config.toml
n_layer = 9
d_model = 192
n_head = 6
n_kv_head = 6
head_dim = 32
d_mlp = 768
vocab_size = 704
activation = "gelu"
norm = "layernorm"
norm_place = "pre"
norm_eps = 1e-05
positions = "rope"
rope_base = 10000.0
rope_fraction = 0.25
qk_norm = false
attn_scale = 0.177
bias = "none"
tie_embeddings = false
parallel_block = true
init = "uniform"
init_std_qkv = 0.0257
init_std_o = 0.00607
init_std_up = 0.0257
init_std_down = 0.00303
init_out_by_depth = true
optimizer = "muon_variant"
lr = 0.00152
lr_mult_o = 0.862
beta1 = 0.95
lr_head = 0.00309
grad_clip = 1.0
warmup_steps = 200
schedule = "wsd"
decay_fraction = 1.0
decay_shape = "linear"
final_lr_fraction = 0.0
batch_tokens = 8192
seq_len = 384
doc_mask = true
train_tokens = 107600000
steps = 13135
dataset = "wikipedia_en"
MLP neurons of a small language model. Each row is named by its layer, matrix (up: input weights) and neuron, and shows model dimensions 32-159. Each number is 128 + 24 x the weight over its row's rms, rounded and kept within 0 to 255. Numbers have three digits each.
After each neuron's rows, "fires on" lists the tokens most often at its 100 highest values on Wikipedia text that the model never trained on; "fires in" lists the words (lower case) most often at its 100 highest values on Wikipedia text that the model never trained on. A number after a token or word is its count.

L5.up381:144139140081166082172127120182077152129144134091164121123121106138131110093139117165112096103114117152129126102131115100130132114148153136088117138125141151137158136144115125107149125166113146137093090155148092113087145107120121144138159139113128152082106132139100128115166118092124136042138162112137174122133101108101140168088140126178090103113139131132136118134152106094165125159102
fires on: "to" 32, " by" 19, "o" 13, "ear" 9, "ame" 8, "uring" 6
fires in: "into" 28, "by" 19, "no" 9, "became" 8, "research" 7, "during" 6

L5.up397:144128104102145126134104108160131070160134117125114118125111126128127121073106173156135103127109115115119139118133102153154106133161123122109152136154129156133144091137102141125152092114124088120160112127144092131130096118113130141142120143098156124058104119117086147131109094119092157131126136133128134145137145102125076130137075131146096091125154159202151158124109094114169130168126
fires on: "fter" 19, "ing" 16, " as" 10, " to" 9, "es" 8, "ith" 7
fires in: "after" 19, "to" 9, "as" 9, "including" 7, "with" 6

L6.up614:113111196099105177114151101137115106134132136159122146112151108149126133121097104100109144101132116145123103124158143118160103092148114141112160178100179123156108110145082168147112127093101101106153159118130140202117138114155148141087173134136098161144104098107095146103111095108112143118143095116124155131098126067107121132130128142132142134105155171131122135127124117172114141109096
fires on: " that" 35, "ough" 17, "re" 15, " which" 14, "s" 9
fires in: "that" 35, "where" 15, "which" 14, "although" 13, "as" 10, "though" 4

L5.up58:115101126104134140105139084115119158109115149118138142100124103122113101141115150152134126141055106138123118137117164107122155135117100119133146120113167101157103163117118091163096097122151132150086136170141110073164152110156105126093150144078137126134124117138099135182210136091140144114148139092105107148134134145108131134164098125150169130133103136100160132169114131166123182171131
fires on: " New" 49, " of" 11, "ir" 10, "ol" 10, "an" 5
fires in: "new" 46, "of" 11, "involved" 4

L6.up624:144090114090165101133107125124098119088125124149118120083130106130143138125090113123155116115161106149151128129115156134147106133166123186077145144113144129142174132143119137138169112135098140123116112092115178195118147094167118142098092143110153193140122146117139142124139149143121146107147159140085147107114110097126142174155107165074110099149147153138191083134122133100113100107132
fires on: " he" 54, "ly" 9, "y" 9, "he" 8, " He" 8, " it" 4
fires in: "he" 53, "they" 9, "she" 8, "it" 4

L5.up186:110092143151116124072119110159108111149140142123141138142146107124100132155120179163092136136093118149149128095116126123114128084177120137130131149134101105133126101166141148129114104129120162164072110153171151117112121121089172109124098184104156089155162113071111135136134122099141141139118161098095162148133124128116148159142143141121140101123174138143114129122090119090112134146087
fires on: " that" 46, "y" 31
fires in: "that" 46, "type" 18

L5.up427:151111110080091125092116121179127154102108088121121087117128154131192142155103116145115155157129141158118115157121105140132114116142112137121117143140140112141140145149131114133157142065133124138163100148134101120135097132126131095106120121118120124095147104053152148122149140139102153100073145159152138111145125167132148100149092147129171194100109100160161175091140121123140101136134
fires on: "um" 26, "am" 24, "al" 17, "ist" 10, "ated" 9, "y" 5
fires in: "family" 18, "located" 9, "list" 8, "documents" 5, "lyrics" 5, "number" 5

L5.up666:130111150145124157099148126180160111133108128118115161101051098116093124119132135093095148131102122123135132149087116146152122104166151133096134138088126145158140113175153083143172117113150156130161122138166088119130159077115109091162131108104138113134102106159111139129101115141153149178155146108170106126155124118140166144125130127126124133156153161126153183117097118135085122158105
fires on: "t" 25, " of" 24, "if" 15, "ent" 10
fires in: "september" 24, "of" 23, "century" 8, "pacific" 5

L5.up742:122080120136124124123128112117160113117126129124155137085114098124160084160143135142106100117127117175102114128092175137147092138165106143087120143119120159100122099124095147172104151119144119075130076105122130157104121150155118123126154160127186155136168124120120139117100082114131122127108162185146152120119140091116115170127121164121110145160152105111149124144126192116133143146135
fires on: "y" 34, " that" 18, "is" 17, "at" 14, "ough" 10
fires in: "they" 34, "that" 20, "this" 17, "what" 11, "although" 8

L5.up169:129107130169115122107124180112147106109151146084172130095145183169136151123118105101113147105127112152135129140127103154106112116137116143116144132140141131133120093148129119170101127107120102120149142147144097102099115144124141088138146149136203133119151129113123088141081170128182114148155132149114112147149107118089142130122084102149129148132158147136155126126138096193131144144117
fires on: "ot" 47, "ew" 15, " f" 14, "p" 8, "f" 7
fires in: "total" 25, "new" 12, "votes" 8, "pen" 7, "notes" 6

L5.up747:124136116093152134106111102132123158117142122094142116133125086109101161121119133142157122114109141088143140107126113107138163139134143115109124137119129179128078170161128131094123181105142118111134155117123152095114076164111164149117162099100057114156105172117117131128131143109132156125140133144124095126105103128168153166144097113085125138119155134129170157167152069163131139149119
fires on: "al" 28, "se" 16, " first" 11, " of" 8, "ed" 7, "st" 6
fires in: "total" 17, "these" 16, "first" 11, "of" 8, "highest" 6

L5.up264:107095156106163111171156122157133091165158100127148102138130120102142142089106119104123095165116132143082127127102105141150164127125109123114141131101150130131156124081159155128128115104122135152117090189139138092109143087136171163143144138127149106112127116122086132117146152165127134141129124129139158125104148089126098101141117135129132082103102144212127145117110117143153112143114
fires on: " with" 49, "ing" 12, "ound" 9, " by" 8, "ate" 4
fires in: "with" 48, "around" 9, "by" 8, "using" 5, "create" 4

L5.up108:142095113137157136105127139147111147121111162087184124074135100127154144145105101116109070093145103120145120117088165110134164124154169155124129147117155115108133128138137117148109154109112119104125075112133109179147100141123133085154158072107119130113115097132141149127137132100121113126122114134129123137139136101151157114133176154072186146105145150099136145130108130082125116178123
fires on: "ce" 65, "e" 9, "x" 8, "pe" 5, "n" 4
fires in: "december" 24, "mexico" 7, "speed" 6, "received" 6, "ocean" 5, "receiving" 4

L5.up715:132156165127133121137125165114115123120119170124111130106113113139138092103114124149077160111125154135120103140163111120199156142116161115127093102082151098121112100103130151138106159136096156130134102096120206062187157068140139136131111140154090147073133149129080140101121112153115144152117111105141095107118122131121140148129154130094092124166155102131149126157091116128149134149160
fires on: "am" 30, "b" 16, "U" 13, "s" 10, "ap" 6, "ress" 6
fires in: "family" 24, "hun" 13, "physical" 8, "famous" 4, "press" 4

L5.up660:137102138079137128124144114116138102097137148133073160136108154102111109100133140152117121132132139117139108157162137167118099097170149094136127110110133152124111186088111066118121158112179127137115136164147112133098155110108163114161156117133109139126117129149126100126140139139084083144097179127126125093105123068069127145092117151146127156137108138132189140148100112147143137116097
fires on: "en" 30, " not" 13, " also" 13, "y" 12, "as" 7, "a" 6
fires in: "been" 30, "not" 13, "also" 13, "any" 9

L6.up569:154082121099116140120119141135180118126124127115141116096070129167168087110132145108153118112108171151122105124149175076107141136148108141083128128143148131143112152120128128144163163123128113123129092140140070135100186138171110179093160144088118150162142115100120118128111163116080137101099113135163117103131131133136114175139123144148098104101126110068181085156131127141144153137131
fires on: " also" 43, "ly" 16, "ct" 14, " not" 6, "erv" 5, "b" 4
fires in: "also" 43, "conservative" 5, "not" 5, "previously" 4, "elected" 4

L5.up644:110117115107133085098136159122149144132099111154149142133105125143165128120124107130142091106161127115157165167144125144118117142173157097143120173134120117129090098134116106128150067168175133111136119127123142145095109104113115126141147152095116107163126142139127087122159165129105181132138160083112120111098108128102127168097111128140168113119121133154124128174140107152140134143144
fires on: " as" 45, "ro" 18, "er" 12, "s" 7, "2" 7, "ers" 6
fires in: "as" 42, "role" 7, "player" 6, "officers" 4

L6.up408:160068179194136129136153082157106122138132141112195137140135090123100103120108155107156123104099101173108076126133116114118151147107107147106106164060131117150152126143105089148124129156145166153147142142095103105122113123154124105164105113109138127102082148156163136118138144126158127162146115075131078108137137142136116149132132137112094137141134127156159111127095151086122164159133
fires on: " of" 38, " and" 17, "ace" 4
fires in: "of" 38, "and" 17, "space" 4

L6.up170:081121161146165118136112154095132131160119141099110176121104129143143138123137083120143106136093107128139154094179153189132132121104108119140135128166111083134133115132135103126117137141119164158107114110115140144187119129150139097122144126120168086086147119143116125133162125121101127099087160136112161051150127095082139082154122158142133140155120122126133084139095102124099113135116
fires on: " New" 39, "outh" 18, "th" 11, "ult" 8, "em" 5
fires in: "new" 38, "south" 16, "north" 9

L6.up48:156122190112125093124129165135130118130131112098170095072125136124124145141142118081094136158150168142142136114141111120134130094106137131128149132145128139155126071088106138094128161169146084102146126113133125126119104143165101133117120129100104074121116140122105137086084139141148171102080142144156118176179169132125115158105138133101136124115117148155120085124126128133148163159147
fires on: "us" 31, "y" 11, "st" 9, "it" 9, "s" 8, "ct" 5
fires in: "museum" 16, "physical" 15, "politician" 9, "music" 9, "musician" 4, "picture" 4

L6.up81:153140110127104105114125131135121122136119143098138123102171122130133117114117161136066136150171108155153091171139155113115113127136127128123107138142130120173150125125157137172143109132122169126109115136141109142170136042154130110141111096093131182119153173129128133098115157150135135098116155165094105128137116081128116132132119083095081085119153124120125108137129159105109118112109
fires on: "y" 28, "m" 18, "ome" 14, "a" 9
fires in: "they" 28, "some" 14, "them" 14, "also" 6, "it" 6

L5.up302:141113134098144100149070153107088107075143132140144128114154141091167153136085098111160096178166080117139163116129111157129167113142118126141119119109100169152150119110138126116118157072178167098139129120144106121121105114120104098121125135130160150132133121110087106091140160126133137113127138139121108125089112128114109136133089170118093096094164120153104140146143117134133135177104
fires on: " by" 68, "ing" 10, " as" 8, "uring" 4
fires in: "by" 68, "as" 7, "during" 4

L5.up642:137146085116133126179113097146089093111109132096122104084146107098139092104140156127120113115162113132142115188104141109125116128134114152149138180119101105160118090140137121132157155107117145152126149129148119144156147119129079120129107139137119172154166129101108108137135141083083145106154115139099059146127121122140107176133131164100076138145128148102169115130094118101151121071115
fires on: "y" 67, "ain" 8, "ost" 7, " also" 6, "en" 6
fires in: "they" 36, "also" 6, "most" 6, "been" 6, "any" 5, "very" 5

L6.up326:109138119092133155074119137160116175092110124124131192125134140123137157142115156141134165185147122104118120132135125158151146109152091152129105100134157137133108126070081128160161126094087100103152117116129135140134161102096110120090091106082131130121082171122112118129116146129119118122150124145153109148118110152096178153136134131159141157132113097138134121099135155145108135092132
fires on: " of" 19, "le" 9, "al" 9, "art" 8, "in" 8
fires in: "of" 18, "title" 9, "total" 9, "party" 8, "active" 7, "period" 4

L5.up102:171094145112108108113113138175119138158098142105174099148116168143125184066090140100155100143153116147106160107118142118117158123143132116117126144167123110151094118070062148119164132139130131173120154126145066183108129117108128113141126119106101127170123128134121127120137125152142113131167112133135123134137153132090117159153122139141127119146148117115100152167143095105131124148126
fires on: " as" 87, "art" 8
fires in: "as" 76, "party" 10

L6.up131:123099126095158094096103183146080171139161145102139107143150111151127143086109144134154110149121100146168096169159120142137122105152103161071150172104078129165128145146112123125124116122117153103136124146184098164102129101145143127096123111159137156115165123106105140097120116101105145115115113113141189104137139116126140163121180121141131120114143121103169135115122165151128172144073
fires on: "y" 30, "any" 23, " and" 13, "ly" 9, " also" 8, "ost" 6
fires in: "many" 20, "and" 13, "also" 8, "most" 6, "of" 5, "originally" 5

L6.up302:161122112141109105109145134164120106112117131159144147133139132118131124098137144122108121161068110186118115144128138137130121101115094111132118168140123067179097134161079068125140093134160156154149125115153123166050144113122163085142149118140130140163172138109106114105087132113157149127106135126118143120155128126084127134130131130091172089140099134128130096136162128120163151103087
fires on: " and" 33, "h" 23, " or" 16, "y" 9, " ar" 5
fires in: "and" 33, "physical" 9, "or" 6, "photography" 4

L5.up235:102142136132119096157129141135105116153134147091157161139111131136160144119090165190162066127141053113112105112120133129116166126110148172111130143067105147057172084113123108098130127139098108114103119128136134110120095126138106153136138125117109097117134131146095129098119129175095102156116129158155140132124098159144137118150117103133117093142135127179124121135132151135136168147117
fires on: "er" 28, "st" 19, "in" 11, "ound" 11, "ing" 9, "or" 7
fires in: "under" 22, "against" 17, "within" 11, "around" 11, "following" 7, "for" 5

L6.up719:175138159124170119153142127144094125172118127127141117149127102152125111128146175156117116117157129123143124136160140122114121135135085126109097145107089124086127113134099107102153163120107102144129098136128121130156150097111101169090120123114133155132113160123097137140072138190124151104109125110092110157125130172115127097098126176149092134161153113147159155086105143129125132115130
fires on: " of" 38, "if" 10, " or" 8, " con" 8, "or" 6, "us" 5
fires in: "of" 38, "or" 8, "wife" 7

L6.up703:143150127122128143096124132143098110124141089095119127164123134105154128147102155117133140133130091150081142121140118136122098062081144134109104130146104106117147091157118169139093121147107105132110171131173133121120115142096153146130102124169104153162131103126092160109140133102107135134152118123101142135107092144125118092133160132125095131116144127129099109138088112136118117092122
fires on: " year" 37, " her" 19, " rec" 19, " bec" 5, "ff" 4
fires in: "years" 30, "her" 19, "year" 7, "record" 6, "recording" 4

L5.up681:110139162122174122150169104113126083118122094143117137142099120129144130141115128109118119145107109129146171119083144098099133135135150135096099110130113119090176141121137115126131091153142125147136121136075112139124113154114145175078104139092108091137071098129134141152140153129126139106107143128153121146173136191162125157122123095148145115117175132137146113131126123140129124095128
fires on: "ar" 33, "er" 22, "ity" 18, "per" 7, "ation" 5
fires in: "university" 18, "early" 17, "series" 6, "earned" 5, "education" 5, "miniseries" 5